Part of a small language model's weights.
Size: 16 layers, width 160, MLP 512 SwiGLU, vocabulary 8192, 7.87M parameters.
Architecture: rotary positions, no biases in attention or MLP.
Training: a variant of Muon for these matrices, 149M tokens, 4557 steps.
MLP neurons of a small language model. Each row is named by its layer, matrix (gate and up: input weights) and neuron, and shows model dimensions 0-127. Each number is 500 + 25 x the weight over its row's rms, rounded and kept within 0 to 999. Numbers have three digits each. A neuron's up and down rows have the sign that makes its largest values positive.
A block is one neuron, or neurons of one layer that tend to fire together. Before each block is what it responds to, as a language model described it from the Wikipedia text at the highest values.

Responds to: Plural noun endings. Plural suffixes like -s, -es, -ers on nouns after a number or quantifier, e.g. chapters, houses, fighters; also final digits of numbers.
L13.gate126:500522491494528563522486415502487515495550522465524499495530496510529536539476483515488506462478553519491521527469479523492453476508497515528493500490488525485470485502524519467508523509503473522495501512511514542513494522473542490518475506504480483504450511502525489493500532496529505464499548466478511523518478468528505522485524452572495481503498503555499497502444535536522517509509
L13.up126:532508488487495498518487480518500486501521469501541505468516522481547548514445512543469515465474542495485473538514492510467476464488485544467531474500506543516498494521547499505496501487522516515512506479537494529476519519500541505493482493508461520479503498499509478371496542505524454522513537463480540528512510473519476491486507487516530485496485525500494496507466498507533506493526

Responds to: Date number slots. Space or first digit just before a day or year number in dates, especially "(born March 18" and "November 5" in biography openings; also table cells and coordinates.
L6.gate112:482509515545509488493513500512474469498541508493502487481465445486488445510518472481481466548489491487500512468530474489491441549512498500473522512498493455466483534456514504425470524492477492553497488506511497504500485483504505468480506503511516505517428518494498509529481506504503478489465477510510512512497546494538479477545521515510500476482530496537463507458504500513499551502515
L6.up112:547491487500477478482475501459517484482491471524487508443483478467497511484466514471514517520494488489554517535519486530516439533502512508504501469523530468520502499533489508552488498522494466478479496507508522561503537478513483483510481433517562489478503496533496471478482493493536501475539495500497482501489532482492484472559504469510524492535517555498501528500517495511516524509501
L6.gate203:495474530497452479505516528529513490506521509515522443479480497508457481512501511491507506543495508453519490495495488485493496509506509450507518497434473534481490522483464516477522506554505484490462484496504495465499497492507465542492491490473514482492432488483416508461511485529533512507478507500506511481439498480549472501521505525505486489516550480542480497534486520516533504484498
L6.up203:512530495482502460499479490485488504443475505506429443529547488483511535522536565516470497521525546522469517486522479554487455526486478499493466512513519493523524475523535486478497492557496521516536465538466511475505471515516500523500532525478467458561500492547472477474496546499479460504511474472470500515519490475493497503541524516475484522504518490510536506481534505520525532455521
L6.gate208:475521528505515481489504508532479485486504510511468533541497499501478515515484571510503525500471496508475486477468511508464519523527461516479507493536518474504478469481519502479497507514560539492493509446513506475516519460476527509561545488486440503503536528502502501502491523449466477512484492531504545475490515513500454534476521522511495472496479484464525509492500487460497558452471
L6.up208:457509420492553524488490477537479488511447487493483495480504528497456556458512474499478496485470492460498540504491456512545482509527470483495514511491498494520494492510512487557525460477527490525512539495503546530517544521477501516524501505496487489498487483499538499495485552489496510486507533479483525475534507461521481524493517517498522546519505514495528466516482492469489513492494
L6.gate283:511496514512479481480525476508531501524496454538494541531519483524519507528519496491522483442538537545496497502520479512459462495545538525491541505499477507478517498482467496520451477555519555521544486488496500504524486500499473491504459547478464541515490487496468535513486508527484518493522505475498488474495514515551540489464493519473537478530555501527477528477521528458519486448527
L6.up283:534496502497469507498476511471554501467509486509506509533500490529520494559449485535523525495474523531480516525515500495484485509483551502517471450468523510510530514535449516464541526541497519502519519507501456479487496512501470500506504503526517539547458533486504443495475499529512492521491547513468494517516511468485494495493466472488422479501533512526485463472552505527519520513496
L6.gate287:505470542495461501523535502529516502483521503517509491484519539535516512466503479495494494526506474487494478515494462486495512481529489447503496444514491450489505534448459532497476515489483498465457517483535465463507491517458483496497480503518501496475499541522518492483532485553533448542537466510522483493528503468493538480523465514504502501519503490559535466506500524502492500457511
L6.up287:462503491488510478486473512497485504526522531480525500533484530519542486510507503528504535520489495540525495524528466555498463471473470470473509565465496463500501488487477504483470523497501496485508534494524507454510510527475509498508528491464533502481452495517460474472465474510464469455531517513476449549499489487559526548567504496495491501497541476528526509485443480489468498534501
L6.gate319:480518517429527474509487499515480493489497475470487503497486479482514494557494496514505544473482502475487508499499471482502501504573564503519509526509532544480477497549487478531482497553523497473532517456517515469528501532503520533503491487479467488500474490494465498528512475479521533506490518495527519509530518514508447500475479459448523492495558518519535514508500519523504465496516
L6.up319:500490482492512519513530505468496493503506436517468481474506500512527508480511521471486527498465490509440513533451493489515529519510483459510492498517527460512505477559517524552492517528513465475499485531513459509511453526491526465501548421493489530533534499467507526485518533502504504496502517476485507487490542466516487511535490491528494461469515459488510509518509465517491494507480
L6.gate367:487512479465496503486481446460503485513512494501480512463499516493498460468485502500484534540491448507459574474532448510484524520508477521449512477465502515536506505529476493527480506513461539501541480509504478468493510472452523502481436491502497507469525452484501460532507466537535480501540504511516478487468515488508504525494498496449528485505483505505484532498540541506505508479472
L6.up367:516482498485506468514524517506489464474535453502507453469450500489539468521509526553511469493516483506491482547514480451489482488516496486471487515482494480533484528468520489538494476486474499478540504489534490485529507493480494487556505457508506463516494510516461493505493491478550468541512451447469484495487493464473451495523491517505482479508473483466476502481475472494519483524474
L6.gate494:459507548505485525519473468483477486498498507529534490488517516446524539493511543466515492488450520469466490516507521457439515475545487495484496514498539443473446520504463521533495494500503458514515464517518453513525481491489480486479483505471512509475461462488461500515505492494526522493519543543506520501490493483514470479527434493471479505513465472511494539462483528522498497469498
L6.up494:536527538535530475571514502469490516507502546506488487511456495455551456489519520472463556506531490515497482532497506554488499467472508442492518498479457527478503506516517472499511519501495516510512521497512526490520511485500472497497547475509467477553517494515495523546535512482527486529492543482498568455516486504518521506501495535481542475498471506501506510511508514510490546492495

Responds to: Era and ordinal markers. Tokens that mark a time period or rank, such as "th" in "mid-17th century", "0" in "mid-2000s", "then", "first" and "fifth"; weaker on "the", "his" and possessive "'s" before such words.
L13.gate122:531488492494502493561501466538481504515481506482519514470482518472486486468480513511523514493555514527530459477537466500518525500462482524545495525461499553530452499546518467524504492526536475483521508528469488532476533498504557505519472492547512500512539519527496539509509470505478503534481527538526524544495520511475500502511469492491557493509517488519502509521470517497468484462531
L13.up122:499475490480536515506542495507501566443526475509517488486517506568454514466493545521487471481507494505520508476505489488467484529483482542524504523508511487491500484507527461491469519541504509483542506474477496503456528479473542497517453493539487484472516508467496520503551507545497515513495511525461486513524507493480469522514499486514513493502526531520518503522526536515505470543461

Responds to: Plural -s suffix. Word-final plural "s" split off as its own token after a noun for people or groups, such as sister-s, Christian-s, historian-s; sometimes mid-word pieces (Renas-c-ence) or " (" after names.
L9.gate25:523531510501478570504507458496500526515469473503513471487467508467493530488477489490529466515486521491502467513465487483505498477470450511476520504506475516492532491474471490465477485517477515497507517455507521525494453518537510497522539447486522535484456508490495523494487504477465511500546486461525491484502501521526444547493514517569492437504546521470458512514541510495515496493533
L9.up25:494506487473462484535541448502494529550548505533505511536505500517480496513503490531505522467493521460534499499492518499513476522510529519515493512493482479500523489464464507451493506499480463470478541503508542535530463463505494506500506553502521491510470513479537515490479501449486522492528528491470507492490479517532495541492536447519516456499500445506505487514533521503503514483497
L9.gate101:505494472502506508503499416510559450541502466469512483516489517450518538514472471522470468531519500497491521478482481512494474492467541469507557484487470531532513492491479549492458492456498502509512484470488506530502537470504523504502518512490497472514480531520506455475531482505506545535524482501517474529487448534504551504536506507487516536483484475489479526466501509510518461484485
L9.up101:483520480484556518490491494495522520506565437520498446482522514479539486512476494533504512478503494521496474520499495502483519497544515471517498487504488523495523470484507500496506470506505532512476506480514464531471476487511513481513495508428477516491502506469523510494486534483467508472549460505503456508481493480503472501527496522525483467502536471519515529502462501532465458483498
L9.gate133:514529481475492447505493465495520485456480478504493500504465501515514527465497514499531498509516512474504530500436549532492529465528517488496496514462468523511470528494486527553503534507491469491468465481526504556517494496531470504501528501544540486495488529508501502497485558496529548510518506509506543518512458510483494512457506485520485521505505512511474517506540489460487512509553
L9.up133:493519507454502475513469476526496463496533466461496468527505513508563515541531477506474504478504486535496515494514496522497494506507494509496553499477472513507498526497476493520473505505544484494529506514517485539483480507474506498528575467491490498504517503462475494513522539483502510519528510489500462482524545529487502502517505512525488436494491472481437512499499502523489509483569
L9.gate135:491508489528527524507476473518504511506502520485492465539505490468474480520517511488509494537532518475521523488465534482511531511496468460502508554528479503508510504517516535498490545495481525508487545497496513458534501462454534454436546476518497480521509499519464470527525542491516534513456448532481491503491458460499506521541514488499458475484462516504492481504503480488504504457482
L9.up135:479534482476528496531482520510487519454501466547494475507508526479458527490518510509510490544520551482457522522493523471511492553533514493492503491533474515472508494498478525497486551492466504522502517482522442497510522492514491481449501490469495493524521518520470476498523569480497487513486501482494523507518509478472500511559483488516507533487421489492480470474516506501481472466492
L9.gate285:535519466522472506473493517474463508516545461461503491477493519511544430535447536520493487512500523529527513497509535499486482534509479521501535519505455505536533498508528496486496458522489553499492472479481514519515489511513528515456501536509481476518497480508482467503465537502503466496516476573514466508507511488526487518475500478513501451469494511525452525497473501468513488474482
L9.up285:531490478538508535437483492511501487503488470512483539466550501498503545485455491507532467465517526505450476501491499488514528520521519545516493470492486512461474455524480504491517477474446503521447460441517476534494508535507526494509521499532478474505503476464557518507487531479537478525478516487509507518488539500502494522488497518458493474511492491536460516525487506487505497501545
L9.gate393:464504524511489510466508504483481511463443487513477463459546433495512511522472510497506466512480535460517504472476490509504453497518501484484486507517498540492479484491494488449449545513449505493500481487482501515485489500521452508513505520520503518521534518511523490491552515511483469447497508428478511498480534498510456488489520497504523516494536516480477505501447528505497476433493
L9.up393:495480547507466499429524470573516521520499498472466469490534501509472531479439462492528508520481501490527495479459516449499515488544504501510511513519524514533543468470558517495499534483535491509492474516484477548551523461463516477507543508482494491499520470497552493498500510546506459459533505488496478472478517463524518449489518486501490474495487509472529498522497517470521499512502
L9.gate466:485488498490471509498486499484454502503511477521510450467521519532496490467496503528494505503548473507504480510492499495488517500475472478479508473604454501535519509447497489542521517500523514494497524452478518508500489485523541509532483477542465480478480449475536515515499504444524453507514463497478488509512521488524508492537460471533554497515516500489498518510539507515516528455512
L9.up466:505541514489508480485487483477489509514515485516524532506522506517511522493535474488510521536517525502459485492473475494528486500548517483520521527533495501531550540487507523499452512517500467556533515525452509531456465472520504488519489504521517456490468485496521494456511558497534500455510519471512535453510510507500499506514502521530549521476506502481524528525489501570474500493520
L9.gate497:545490510497504520539519456472491499523494545502509501504525511516469520491451470518523497501515497489531481512512531483469487529483500519499530519550481502475506487476516469482478504479490492514461544524505517510464437467505525526517516517494483511456515494451483513473480510514502510493474494475503501457450460529461518503481494481536518548487478502520458539548488548501546467512502
L9.up497:519470456528486508505525475498455489465459449565519510483512516532505496502472514507484522533486527484500511496497508494552502483503496503506522510498470484475516460523534525491495479474460513509525534558496505527458476483487500530511496487494498510459511493513499469544536456483488464453511532447544504517543491489476525487488504498509500542494479539499456503521494527522519455492495

Responds to: Space after month name. The space token right after a month name in dates, just before the day or year number, e.g. "September 9", "January 29"; weaker on month names themselves and section "==" markers.
L9.gate84:478498481475529493506544449543458527490524459448484571485492507480549465492509480514508528523493528492510534503484478502469525495508483521518516507492465511548550504502505498513514505505493509500552493502486467510489525455488491516519536532488473491516502455503516434491525483477478502524468534462482465526482507488492494527477477471458496486499503497462501506507511487480514483495519
L9.up84:454486513509466508490525537503515483488535535499494486567526470502523459503533516564498507501501505477480560490549551526543469502475491474515519497479498531462476517489481519488517510547505479481499491477504486536520540509484494510520517496497521468506503508518503461462478458489511500520504530503488551510496503525496547464524477512491502502480501530497471502474522465517507517475533
L9.gate107:492529477467465441485527471478485476519521483532455527461482496548534503492522530500544473485492513499497491537477524523473496494486522498504525474515526527504476496509464510495510466489509523503489468559491510517521506500474475505485457491473478503527544479460463493482515520495558555487497449499520493527495430516475514480531501498501500455515488554500488498490488457502488496482505
L9.up107:521534504463485463464564550448442513474531503595518473501494542537523487480486531551502482479473467506484519524514521499493510476495512518516493475459497544508517514479444487512485524476519494527500489515514466498499483516474487537465488470462459493524521493493516463474503498462494522490467493497528481519494480487507505481513502448498470491510481493484470495477482499503487473528460
L9.gate180:482501476462492484544517516528486503484472429515508477498493555509488482531555478515513527507480446465472526506461521482517487504491527536494564501497500441500531460506488517511495520537495498504510522491496464501515515498499480506521515493520477509506509444525498529463491520480502483455536504507478498498506484533481487520516488499489474502522515493514519469478521497476540522493473
L9.up180:508494503423494497484520526495473476518525482468516499543488483459543487459518553497441507473484528507544460505476510486508487495523494512523497514480486481495493460457451456460496455461497500536507495492509517509525547503466479486504530489554510526501473489469496472492522456510544517540478518506506462493502479490492457492502465491475486476526520498497467498515566508520511518506546
L9.gate183:518487464478498479514494474484480503521506481453563516474536463524457488522507507501538537497485495497483526507522515509468496473555528508477504493510499501556510466521496519479513512502504505524474489475451535504516473505485526463500478487491519549506484532502520521496540496509520498491480462472483502531446500555496491476506551492530531452434493487489464509497517493481482527509510
L9.up183:512502483495493475477496550500477530518483488494543511481472445514493481520516485532526539523451457494485502554551504526533537473518507487500510505489529520532530508498491514472472539515513523495523501470501486521525483518518519506508513493509519526532476513524511578509507511511497471509488475458540508491503532543514479518483504482495488453450504505513469493536534451483480489522463
L9.gate189:489507499509512512506503501492524454526527479471471511532498508514487478504483486527499502458529537528479462470502550508520484456461496518523497498446513504498523510493484512440515486496466507522470515532544515489527506473532515529482479475488552504487494512501510530523464540519515500443500498519520517525489475473546482467492483536538466489517520477497502495525515518510511509565521
L9.up189:464533565465557492507520534504476493555492474530496509506509504502530498473485525491505496466504457476491449465516495513498513488500492548519560512494466452472532514523491539496507473489470493533492514498528545511508483522501541473505505510468507455532536494490512534522502512543548506525488533537536472512500534486476520495462463507542522511483518492530525501504518482548501549517517
L9.gate267:453456485468457497492504499533485483481530496527508500484473533492474480491484506486488545526485462503508456461530516462506495539517487471458526508490475490484503480493495540472488504469518460535486473498511503452521521502513553516491504499510511504525510488510486446515451539496509506491491480508502521506496454443531507464528474476514502515504529477508506485443486473522507473460487
L9.up267:498533496490491459473524488504458481542488525473539499491475512502497490486488529518517497524526536490523531506498470485465484515526492484525529494481492495504483498510455492492475512507511510487507518488504509524496516464481528467472524533484516488499512481518447417520510486499545490506534528538478460497523453533429485491498459522518497542536459516468486493499484501542515513500535
L9.gate381:485524548488503551536445496478479510508494511502518506501448524492516499492481537497490499474508485512465493454508490480520484489487507512513522483500448495526511457532487462486503505495511509481488525512494502511472473501469545474550514516535507488488487493500501455549502504483462508488528519431486498468516478513532477490514522473463513447496517543541480478499530511547507446519523
L9.up381:483484494516491509539515518475491482450488493556517483486496482506534517504485510536490488520488495478494485479477541544451484473554485499495468445473496481539482467473516494469467538478529498507458495503474504489524444525583498529478537572451501489516510513499481501485521469476494533485518505477557503491498523503509486503473504502502498525524512507517477503503486489503481536546498
L9.gate489:477516516513483507511495469565490513523525474490531466507497528500531533493506462502459505507540474500502513468510529539492499470505475500489520519479527502479528523508510521504493499510528553542520507461479556469522497490506449519496488499494526515519492511540487451501469516540498515517488501484520516460521486476510507465530529507505530519518538466542514490508510505489496521480500
L9.up489:484489482486537487543506566517531481485443514502509549493522482499488485444533535517519530495502511530501509478449517492489497542510503496486502457467516521485473482493510514504495548504537519464498485501470445478517498525520459495512517502490536502518452468519559497463519534513456475559471491509490521499492506493512533496536514478519506488485495487487481478508500472498556470504532

Responds to: Partitive quantifier words. Quantifier and determiner words that select part of a group, strongest on "of" after many, some, several, such as many of, some of, first, other.
L6.gate5:494500483529486508523445464497489496536488464460505530485513523519518525531484513502493499516483519505515515500506480503540434492527477544504473491519521521483503515493493533556506491540543502493525538448522546509465478494465500506474501494480497470515470495493502489493508489521476496518517472523426523524556495466455485464426507513514484485539498525520503481497508516532504493492527
L6.up5:515503552470504523514485458479513461482514492497546509460508516478484520532540520500530494514498480504476484496519475527474510496491509524454488510541531524507531516508530492556489490467543480491499548510524529497500509466502481451495541508527510487499535510507500545523492511511449481491528469501487453525531444510513542464537533500482509505530492467518503507509508536509551531493493
L6.gate26:474457498508552579546515474498494487468472490439540533508510521527507525516493514513522506492502487484563494501477525519487512535535522492484525507482494494439468531517479511521497492514542481507517471508509548494537503510450461512541516516514508489527486502525481534505476504514546500510525518557510463486480505487496526493476512453451503476481518535483530527475495511526530481512518
L6.up26:512468509504472494522490524494514481476542477471472523450527462467459504508490517533466513477503484535503457463511471496486497536484482507474553516534560492448453508495533437482509494496520484540530468486491457476479453530541543513482514486469529513540487534470509515537501487503509492500502439497492515495529501520513491501479514499490519516500474505495492481514520481489498486466509
L6.gate32:505481480571499461536483481482506498479497508481514486531532525483496503490537529504498482466513499489491488413464507495503515528504538501446477552514529507493518517475519536511533486502493513475515541504514515525521517498502502510477514510499505456453492495519483499536527480539489498517422514503495462439509512500508467503488524556495506482528508499511455491493498509478537509436544
L6.up32:497518503535478497504459528536470455487527553539514471451493514480494488502496488492561518496513512460465503481482534478507546513496502519466479484461521494476496503502508527476555517496523497485457499542502502532507557509525469476470505502495490469472454471489487485525548472501535543510475486463476484529449507493519499468473516474469509441466502518491458491508532487506536484462504
L6.gate275:500493490471501511527471506488515503477483454480533483527517507521481495494523532527506467481496497483518476498506498466495518503473504494518514522487497497435486488493517519519508469502527481521531441500468455539454518524484523514530522496488516500505534511482498491419534516500510489466441465519502500474519453470487504585513497491510500502524534495494515491497522514488522474483563
L6.up275:531512513484512495447458514480533483502528474530529494541511474485504490466533522481500496455527496537528456516524502527492507506530485471521492532537495458450503438486467488496470504503533492497493442514520495439529487557511501476494514468492525517538545499536484537492496501488453462493465492512490504497495497557489512494514496528563523515497546506534508497510551539483497489495515
L6.gate289:511484497468496502532494517476504521527486487477446507511542511474474486538463487535516502476529490505477470507468513438535530521478520510453479533473484506505523468535514510495497470457532481480501520539507504496482503512461520498460536454484524505467532474478516519487490478500503494477487485493514431468481525527526525485502520546483460456476511503536463493525504455528479479535478
L6.up289:501488528511466503508502541506457520485530475500482505521556549469506513502500517546491429482517484492469532492485521447503504496501475500476475520453483553516476482504487508495478532503530448507509540509464509513499521467516499455516497489457512503463486511506463487502527480497501530517498538530542455510519507519491533564503516530487495502478524484541489518538503478499488485506531
L6.gate412:466522525522503506536498509532498475469508538503493469487480533501519483480449491504502523457494491555524477492502516494467533467506532527495532504501492453477516469494511504495507475503511485496497474499455443487542536481582486504547519505546452500493493485483481474532499487516483512520421498465483512516492461492541481542493492481491485515487486502542500528456531549510507491436457
L6.up412:523512502534491537502485473528500503483491499563503458511431525497486526492465457495499522434479479492539442501509517472452496504488485518468504470498495477493486474483464508505511502459485476518529459524487524538493498465481493504470481498564461482481480495522447517515510462550510503539461495550485481499506520518541528512464504461490516528473536488511478520480509532515502499530512
L6.gate438:516506502499544513481533467495483506472527464501514513522500510497511500520503449531496521471515505499445506509515518555510465481471553551541518540460511500520493506488480496506476491489502526501475464514445491504485496576510520493498449491505473509524524506543476525493493512489467498516506454492508483523570485496509519501466530490504510496543524529547446496493482536494511501524495
L6.up438:509504496525525451538494509442463439483485511525467508440489487478515489481521475485457514502460512445472459492544475455532484468511514507494488453453482479501519522465493494467482521523501461475483496461488533487484473503503498486502505455480527482469497485469514495469450511517481499474487480452509538546507475482515477490510525486477520458523520480458455484494509491510497511485498
L6.gate470:553512502477498507520500509480518509476495501461510499476505493498494506535436499518494512531491476532496435483512527470497474509477478521520496504520505490467510483531475521506501513439520528527463496504501497500468485505487511545504492469489486447502505452465446474472513465548486510472443507480464483471499494524498510526508497496459536528529505502504485466474505487520464484483474
L6.up470:500535480481466534515507523502530470485502501508480470507508486494474493523519521456521495488491520464472439540516455496495477457538507505494495502488480559458517484456493510465488531532518476476483517512530469493452532502517520488506516496517536476490522499503490537499494475499518521541487487503508509556499495482502522500486523502473540499510517529529490485497511578455477513506516

Responds to: Plural noun -s suffix. The plural -s split off a preceding noun, often groups of people, e.g. Republican-s, immigrant-s, guest-s, also institution-s, route-s.
L6.gate69:433474554500457493500522506521467480490506446527497476522473504518525491475542533540534467543468486457495476533512492494472483464504462523525519475522497515473515517479520510490467497488497455494512487496512512530506526515506528485519509499501521500491484535448528486497456510481523509520514495504464497484521504496512509445484529494513496487483485533483502526515522468518525511522487
L6.up69:533520430513503532505465478485531532522496485488536530473485514483455506471503526498520470482517486498504518545509530500527511501509535524508530493507516491469501516455502464453493472464481511502500493463465532515517479529510536442493478477506481471483490523480486483521498479511531532521537529525517467526529487511509523479486506507502484546507470479429485485482496518474532545520549
L6.gate100:468508558467525521480479482495494493497489471494481468506512483475540559523497502491501482456496488496476504488509498511517517476524523507463467500491493503494516504528522528459526481446524499483512524514491519494477509523531527524516485540544515456492496482499526481548532524528549553517481494518501485450476493550443508446459498514479477470515507542553482471479497473508506477510499
L6.up100:444457521469497479498460553527521482518485472495518513465507519481479518497501446502488472460495519501485498505503506516457481510534494519547493527499485456515466543453544549483487450498486530495508500466503481494500523483505518531525491499508464509513468461477491472514506509488513477494530509503511514475500557499498520463454460476504478452550512474518469472504489509498504529531480
L6.gate134:506515498465484490492551511517498528479530479518469468475484524516522508516428533499522493475498496508501498515442499528510489530504506475474496518520451470500491498487579500504473469547479509509497503479518495520508502465464519525520579477490497474494457464498525536482533502525543502490500496460449513529515474513510501468469501485464530471491523498471476490491480475487492519499545
L6.up134:486482496492501520530492497448481495494502487450546480480498507495499484500510529496501458520499492486502510498469500467514460455512540505494495482527529510478514495479492493485483518546460478494522550479537457482531484484510498514543533521459514509496499478527562489454505513518511451481505505481526520501513485546496482510539537496496481499501475499476496446466507522502520522502480
L6.gate172:505509499505486490492501516538547478499500519491509498496546518503483531499511503469541460485440467492470541541520510531468505490521485514539543468457485546468481496517511516512513488501550536489499546530495484510536529487496525468496517501498513522514458453469519473478542516515516482499519524490526514492462469518497556477534523512494467479492500523517499503433520495506523506506528
L6.up172:492499488468494474470484510485571532498495495462516503509536526498505527494480518462491470457512506511512486525538515537479481490472495491517507504507516528505516480503502481521517493492540505502541515480506494510510536450551516519459511484521515502498482520505535516480533528466515491429437491473520521475490440511513448485549511494499523493512486507494495482514446462522494458551489
L6.gate179:500503535455464475506516471467511504521509510519484521435506526483477511531488497492562541464519500531479530516498502511530522471550510483474510482516504524495535524494460519523520485512521513465472497490512490491437506523480458507499508482529476508513470499479511477502509481433480468511445490508514472510488490495482452491483475511546484488482537503480493463518524492523496510507544
L6.up179:533524517487522497533482457517539492528547531533497482487548554563501501481454512535558464484511510540524493519510515486537512493521512513479526491528479507514505534489498451517516472489476482475479491478532515469558485483510480550486490480486529462502484520514515521501498472441487512524482503498489501477487506486485506503479493499513533517460464515528453496482504502481491499554541
L6.gate284:470492517449468464502513495528514514525503467466472500484468521471504535495515467465506521473472479512497471473518472524472494477492500529470524488531500531457506504519482484518493520478534472509525532502490508510466484513525547480490474487488481455510517499536514526499503522434480471489512505510494485454486475490488478459449486530514478492491548519491490490549493518548525504510525
L6.up284:486535444528478524486499466531499473526528493479507513487478506495517512521474496517500461501503500485494491526470510471518469455520477451496495475491467512527480561512519519531515478501477529507481495510521498497487476484504501482498502499504523484505464516531502484469550497475534497487505528495492499497492465517486517530536497472547498518488462507538433499455527517464463528505516
L6.gate308:495503511476498499515499462493494445525540510486512495507495458484491516518486490501524491462497510507466474512508494507468462449493538570461496480520519473501496536505488510468466538492499469526505494491512533502518491485499525486525518465503514489494525503467549496497513504462530500504545513484528478513529457551496533500496467486533520488502541529444493454498476566514486502536511
L6.up308:446506500454454504452486458497505507533471505506554480500526525479510469522535505500498494514482534508483526451510510514502465480504493516510549478518456491495514500506499497506504476469523435504508476485520514480559469551493492462519509521503480471488507505517479487450431529478500507503534504501508524485520503485487480451474486536550547470531508516519494490484515534470500493534491
L6.gate371:482459516508499506458517498497507530504501556435522501514525469499481534454483485502510480520509520458522511502534541502482507455502482534484541452515494490500511486479505557476495495467489499547498495503458514451497517504513478480505498514490495523479530486509543529500490464503509486520506465448509481526501440528491480494513521495558472457496481542526504464539512519478478507476565
L6.up371:512541482522517451556495468543513490491461504451498518479524545487502534481452510500508514471522529459512480517550450486499478455521482481513573490480497499450478490486519484484432497500510485522488491494519489477502514517492479478482503523546534473496511508515524443509510494507505527465516476501494483472541489546515485505517509478545506509475505530526515508506492524484541510529530